{"num_hidden_layers": 9, "vocab_size": 4096, "norm_eps": 1e-06, "bias": "none", "parallel_block": true, "init_std_qkv": 0.0361, "optimizer": "muon_variant", "beta1": 0.95, "doc_mask": false, "train_tokens": 652800000}
MLP neurons of a small language model. Each row is named by its layer, matrix (down: output weights) and neuron, and shows model dimensions 0-159. Each number is 500 + 40 x the weight over its row's rms, rounded and kept within 0 to 999. Numbers have three digits each.
A block is one neuron, or neurons of one layer that tend to fire together. After each block is what it responds to, as a language model described it from the Wikipedia text at the highest values.

L5.down111:529517481515504510413560465495511461511481473530503418474535474506476475452428532497542572552557476462521598513481500503463520510509493537527519474610506452487471499523436483477490460380454592452468514500509504447493489454543498457444461517527494578464558476506464566440555415467463599399472494555518529521457510544442560460499575511519467478497539478604509510413520530536450476518523463480558518521465491475505570521502478490528498481472473440496440490443485569577527467519471522
L5.down191:528484565560564439518444457541514488469499493562512470556544587461470535505468574462476507524509521468543490492475461477537491445557523531434535522423496530478529404492487412538472549655460463492498465488535557534557527515493530503493520527518481512504466473543446510474549497470482541502515460548470478546509521477533494501486390516468451466470537467478563571418458520508457459564467515537507489490520497561494519517446522633528493475483526555534495520471484540493533467427515547
L5.down243:494556506505521466496391554478592516439508507503478494487493464519610556488460474526530480519508560447578480482531481483556506486513464502525448547510546549494463504565476479475530498458504475504546483564539470481478464563495443484510489502492530487481466457530522540509500497483459507443516460479454502510480380528385455498422493555545495414560516521504490583510430556506562447485526477482528526556404523477476469411570554472511464502496528539523557466480471535570563545538528487
L5.down516:549489516477508511475537537433543543485466550509519433526524470477471505490479477521515459463482578509494475526451436499465520448549494521488490484493530515532536552517535508470510514469438509476512519485591449485402510447508503527499496575504483563492526502512562464498464523513518538487400463464522482475513476501449476474520522488486481582504556489514534482449471497536461530540469542466504577472523549490454525489458523477553521413578474505518467571417487549440478473499453480
L5.down540:506450561471504573438434463506482502477490445573471458478532430438453497444528509535482427477495437536470504564493487519510522574395514465528567518515454468438483517456537575485516522478465498456480530452540504586471530446522555433453505508585431447528464501510515539597486513460483532427525493521554546543495476493483515507428484545437489482437482493485482511490473508534555491522489523447514460526446498511514517483526510516517503519533553476440489500479556445424508580543512488
L5.down1100:457496495554423434487516522489521403483485510578489460548486427440464498433492477596488557480519506462546467497458585546444486488566520488542476482486493491473413485539485496573509462481534447534479508472513545494470503450404525447544512593487528568495512521507525520489526441515446501550480536536573507521523491438563539537485499492592491467534507507541483442511496539474508502474451452543505533524473495432499543454548451470469491439489528483444496473481544493501519457516548503
L5.down1175:498498522512511510514498486376500517518479468555556451460478414471426467519524529492494526519475480575530478516456429524485469559491509466534458595495514577432553432521527466532525467467564519518459435539550513459547475507476536528450385522463573528478472489480460474426517472562547471575530489581532516496465514488510579511459434513500510478470501461514556502454629562517498541493506505519464459505489517416544512488530499526487438534568498545471483535513522499548582509440521499
L5.down1260:521456499516439453454500504455581483505554512548475452458481508473517447536566552495592467562477517513448555513493539509499565528575499502548483526526536498501488521517532466484523514490433545530496511447426496462472501519507498473513569480494534529488468475500549532467539537496447543554512556455509481545447533494501434433498429412543481447567498548509484544519495494469454472451537473526512469518553554486530490539527535431547530468590441569479586470461502456457468587504470493
A lone "m"/"M" piece opening a word, often after a hyphen, as in then-mayor, late-model, five-masted, lower-middle, a.m.

L6.down41:452458454520483538465498545454463559462447429542538509516516532569478545529521502528512501540507445434489468490584553498505574458483567409466554462526501425560561524556471490612553493447510505466448498580512504504532483505479427510494436533572498511482472544528505506517464412421490527496430425566449490445540530530506491488523466518430519510459465497466426573500509444441497535488525539457442440500612507454489515507542494529492478519490589481534448446497518461516535442554489487
L6.down130:468501516504547414510448495525482477537481496518548500548532483539506425511556463513572558505452505453558593519544482469534465466517454549481482461515511482530441580462553558447554403492530509478469438405504498484519502570526473491485516511469534546522534505489609553464482599550527489480521438526494435507458539504571500567530487479492489491489526457526508494560535553478480460577472536566536524543539541509446544522458462460551449550502494501517488501430496519509551464494452473
L6.down181:545515528441497459513552510484510554481542494472571473514478491576482544551518413526520474455453473452556501517541518515580397578495478572453565521509487528564493532418382536536515535411442525495473470512518486496494391570511489464532508531540500500484489475473534500525484508491470461603510518532512451458535493501540532547494484433498461439489527530573453520553493506427488493545535467544551498465461562492590554479463511488496498420529544568528475479499527521486471594520523502
L6.down248:554599502434549521575450483542465519489548499518464495553532516504505492449528504573486589503473505576501479534468458498524496487491493493498465467492479503521471526587484525535493537415474568564527601508426478510478488459517444549460524508540532555519465536530491499508452506471439551568507512514492522415461545483503510545522545571518494464548456455434460550449566496520491464514520476533444452490418471500467511455525509583482462495507454500496511562453542452477537514445529488
L6.down435:481479565542484486542434549453516482551481452495549513498452468599490461403509533502436506593443598484524535489529427542530444495520492525503478510413512519510490586478510488497505488470526522526491532495517566497504451454514514547474529486546478475485511548472500520492469542409432521436515478490475479504491538457489483471485610498491474501509595525405595452490565494530474527513443532532517500474527489493465444510496500516521580531500482494486437571432433552477472470520520451
L6.down510:507505527461472465480419457520501550467578488452452435468587488438501434508532478487542532522487535568471417535496442499557567452529598438498487410489408581494476580511460466561468454422520510467433455465480531539520485472461489528540520458479503532526497538540534493535468545507496542422507542551595529505496562492544501535504517481521528536465525481560492462561503456424405511475466507515552560482449494490467494508431490501401549508494513498464468501466510533562452505497518504
L6.down744:504451479492461457565533472438440554519435430463529447467535503510515449449450591596505516562482572507555537523519542492551599479464497569471511473547472497492472540419560534507522469500429469470471504484404566483490544513490535560522473463471466501536514533548527507513444499452523527516512556559459499466500502545558487509450571455530493505560478534523423429514544481496449545571526544523522433483440490556528508450522528583504462480463486515489526446514518435483513525530459465
L6.down1240:422462526534524495524539497534557514522419559494453485526479519459430412483508529567460527525533451516447535524497511451508481496400457451414531463562514517527535503555458551536453506453512528545529496509464522561521530541563482417457503493496492419510492573527523533486478431545428522520562497522515486561450557475541497501536534518507447570517498495498411514462555499496552454503411477496525520496587568514528509613547502536442510525559529461515414552490525497516502455510431488
The leading "2" of a four-digit year (2000s–2020s) in dates, after "in", a month, a dash or a parenthesis, e.g. 2005, 2020.

L4.down1144:567497474519478486510500483540461496508489504505475478566576490529448499524513583515520538481497506412548524483591550457522520514578475544491454496546534528452464490409413540521502524398513554452458496515547478463445534515530492500461510448524521546497567454468472589457492482566422567487537520635448579443476516473552528509471523506460533475477409490491488538544547531503480454539537461550502455550463603411558554534514492451539512525473499421499439521473567495493532540540480488
Short second pieces of split words, often m or r after an opening like Car, C or Cl, as in Car-m-el, C-inem-a, Cl-osed; sometimes line breaks right after section headings.

L5.down23:523516540414569510482488472524520378530527601522474505480507477476523514434476560463501548474496532443434514462460478554545482497535565495547568500497458464516534501423543437478529555437505537491452501480576486499526490451541531492542476494521508454534485566553457449481482467491564540474465508455532534495524486549450474549466536554506506538509525482517490522499554540519473468488479489462529556511534569491551546540458539502549466491517499467448567405484537435553501415480525481
L5.down198:461551563427514510540448447515466406426589493497481528453492556456498506526512508488533475523517502469548497473489510481500503477572477545500453435522492493477568536512439468509541459523463532455504438467443532503435483458504438479539483502441506492505531577528527525478543528503404496499479491457521518564477507425493470535452486517554477506451530549441549526410569512506462511562492559501492481500513473491554504485416435517468480590448427494506514529486495523464529510511498517
L5.down679:496509521483497481464385543595539479556504469525463509564472453501526476481503514463602517557525518517530471525525492523522554469438548502447481489484504502484488521537529507502534477481467488471539510466528432470564542479548508484508528442586495481466536550543527501514449472528517511454501399466463486444474557554503496463438461529542459562450448537496514543447484509467554486392613469524544485478595495446467518487519494526505429527524491492535521458473551504509428476467500483
L5.down727:472520566432557505498428430602564485477583559488525448489440524455492478467555479454541575495428466482461496526425521473581499493495490452483489481517441480500436484461507569464490499455469550489500528450466468513422473486559499494478462494426520478508488462555493522552547534527436521515543500477567545437478539512453456597502535499481548538537507538561493518522581542457560433517494533482460481425472462521488545513517534522549429518539528506568588459488496436473485511525471496
L5.down835:553446522531519532579538508407534521505520506537509521474392497518553484508531453537485539477519486497561542472570567481482505459522526503513487520481522534506463459506476449563514545546410554555481535540580487518518499483508545521444485447485528503509554505448538498494507587455393493468506513502482553444495509559504448579458465485476523480503434474526456481508534559537596441533571525504508476472479483467436487504462519494583490495474445466449455436504528503490507464531581447
L5.down868:507559523512534531473429503518514429505545589434497526500493468431531428493575429552549472478532483429447452540519452496501476584482493473534531486502548436501518510471570441515499483491512562490530517514472529545541492535477498567532436536511506431435423511414461439557549451487525533525420470475559536515512532472485531464376503514466499515470461498539498439498526469528461551474539570488534490566521429458514462485526467534511487527505521550581550510551482451488481539440438483
L5.down883:537497525482506523503572531467542434532519475413485455510563529531468546471465521448541531462534395464506479425514463544500562478528528522560494472459489572505418509436512472501505487511551462526482487507503439561504518455420441494467468497532499459486446524526461499500566444512519512461495502469524540563536461522460545526441430528464572510449529452472575554548472509541500455526449550503545521511532481494489520539485500519518556561492505523537417531503462541449535479537511570
L5.down1269:499479515513530489515471411457514536424447490545482478508432564525452478511493491538497404517487534465540483482481569493495437516558494503517508529545470473529520499436533488493511552530475492508570469566493442482555499470474472466554503480508490467494547474532494448517499551536503490472526489505505482559467498457520427544442447487487465555516464527496453457480565536507484478514482554573518488451440599574435498537472553532559526571532518548525585504519442521514501509542504537
Commas right after a city name, before its state or country (Rockingham, Western Australia; Detroit, MI); also first year digits after day-month dates and "of" in place or title phrases.

L6.down10:492504467536548574519524449484487490477579488555466481517466440582526489515491526462518493503439577479507509464496467544579538464490521490476482444519420536533469452483528435498491458531462477572539414462583470520521490541503441501488550521513565441527518521480470480519558526485467543401547523476493564497556445407541543545502475552513532546491460488467445517484534480484518547462473552475467484418547455539473564494493539455493498427518455501549536508495512446446494545428477432
L6.down585:521502546451463512474504505497496450505540444500494450438475477538462578546431481519456579530477551540506588578512550601511579525507453554559531504440561478443489506467569515504488549485464484503524513502555457536438440522489566481572427548473486518406529456473491457470483461440500492430571529559510464599522484543522518524462475489453559477501456540479468522571505481507453465536426485463560561494539482440533474479481456483497518611510479507429475480517520526537503447520433525
L6.down604:547508556494463496527535504542503503469510470529451608457461448451412484499446485498537496491499448496473517482492500559491465494554449548515530464454493483458496472490557537459517527535520530549480483572494470460515511557525468478492434534530478500495465540467420530584467519517555423511517494495461484513514531563436475452482483434526509502539480499522509452497571482550481429511411573478460460502555519478443481453479475462572463506476526494440481511480567498534587514525525499
L6.down973:523500545510484507390486493541501507412508441516543477491473524465488458494525525499526465549471476524524505496518482517487498563473494520465489548514526474455439459411465468423488490492497513578553509538601514527530513576479414527488463497472561480514423446527531517555513414484546515488478540554513512546540410498496474502554541527508483510459511551432508501561534494534500496539571567543459514446445493478515498524574530484529528489533440521522462459442504482505481516574493556
L6.down1052:508555516525505544448408481482442455415535530520468464440519497482523427536569511483583492465461499419535477512460543443524561486524459527492459424567446504438498426487433448512496492517501507519542410475522570498473524445457499475508556524437518492477553475501468544545545451449429517462489510530476570455457436519492490488466435481506573507424533525561515441489481564525505515460562477537477470531565522462541527575466472515516456539505530485509451503522498518436560532530564451
L6.down1086:428463552471516483514417455534520504446518485470498490470518412507501616490486484497421502501536466571537565482524486496471519491521532537594526474513515481471488500544528524582496495484532546552477474518423545533410478463520456504468483528513478509510484501427457501529473434525445522518521416509524416581563550436516471429471515538425496514481522482506461499512564513536528446448495484470486536560545468522461440567504527581544488443560489491422469512493503526535465494478462543
L6.down1097:478441506456481570550462464455442549521501508519524468526495487555567532512564468473473464529529475434488541517454485459481445570538489499577523548564437566479530454442585479532465460528486495476528486500484468476446461514494454470497519553439447465529580517504501567510485557487547497503497556522517481455521497495553519520396524557490502392437474495522423477426419421433476496499492529491484574448554555559535515459500506530476543446501461428470521523451503403511491461576463517
L6.down1183:551509559440414469490438485513488470500490409474506488525476581462493543517514523437513438516458481498520545501497502461520432409470519555535468457512436547467494505515518494496570506502487518455519477526486476499490523446529493551532477511534526409500547466608532497545511449503560546497447503456501520512518483481456538466567534475510571475489477479497503545403584465419582514508420521482550510499510559549545473540599499532462511569454492433420498511454455536524576508535450492
Word-opening pieces like M, m, Al, al that begin a longer word, e.g. M|ore, M|aine, al|so, m|arriage, often in lists and tables.

L4.down597:520460480445527555502491409455502473553560576529466470495414480486471540511563516517504498556507473524478461448431538508497467466519509481533532536535451522526520455547504521475481506584519586459557502560522518560540496446548505483477482444504469406460509462550500502535467523556476473485510563512499457501550514514454421591435497462501504538499440475552443489441489570411552456494573497517464503456500508535533525487492449549544548520527569502522611437499501502525534507476441513
Commas right after a city, county or venue name, where the state or country follows, as in Lexington, VA or Sacramento, California; also coordinate symbols.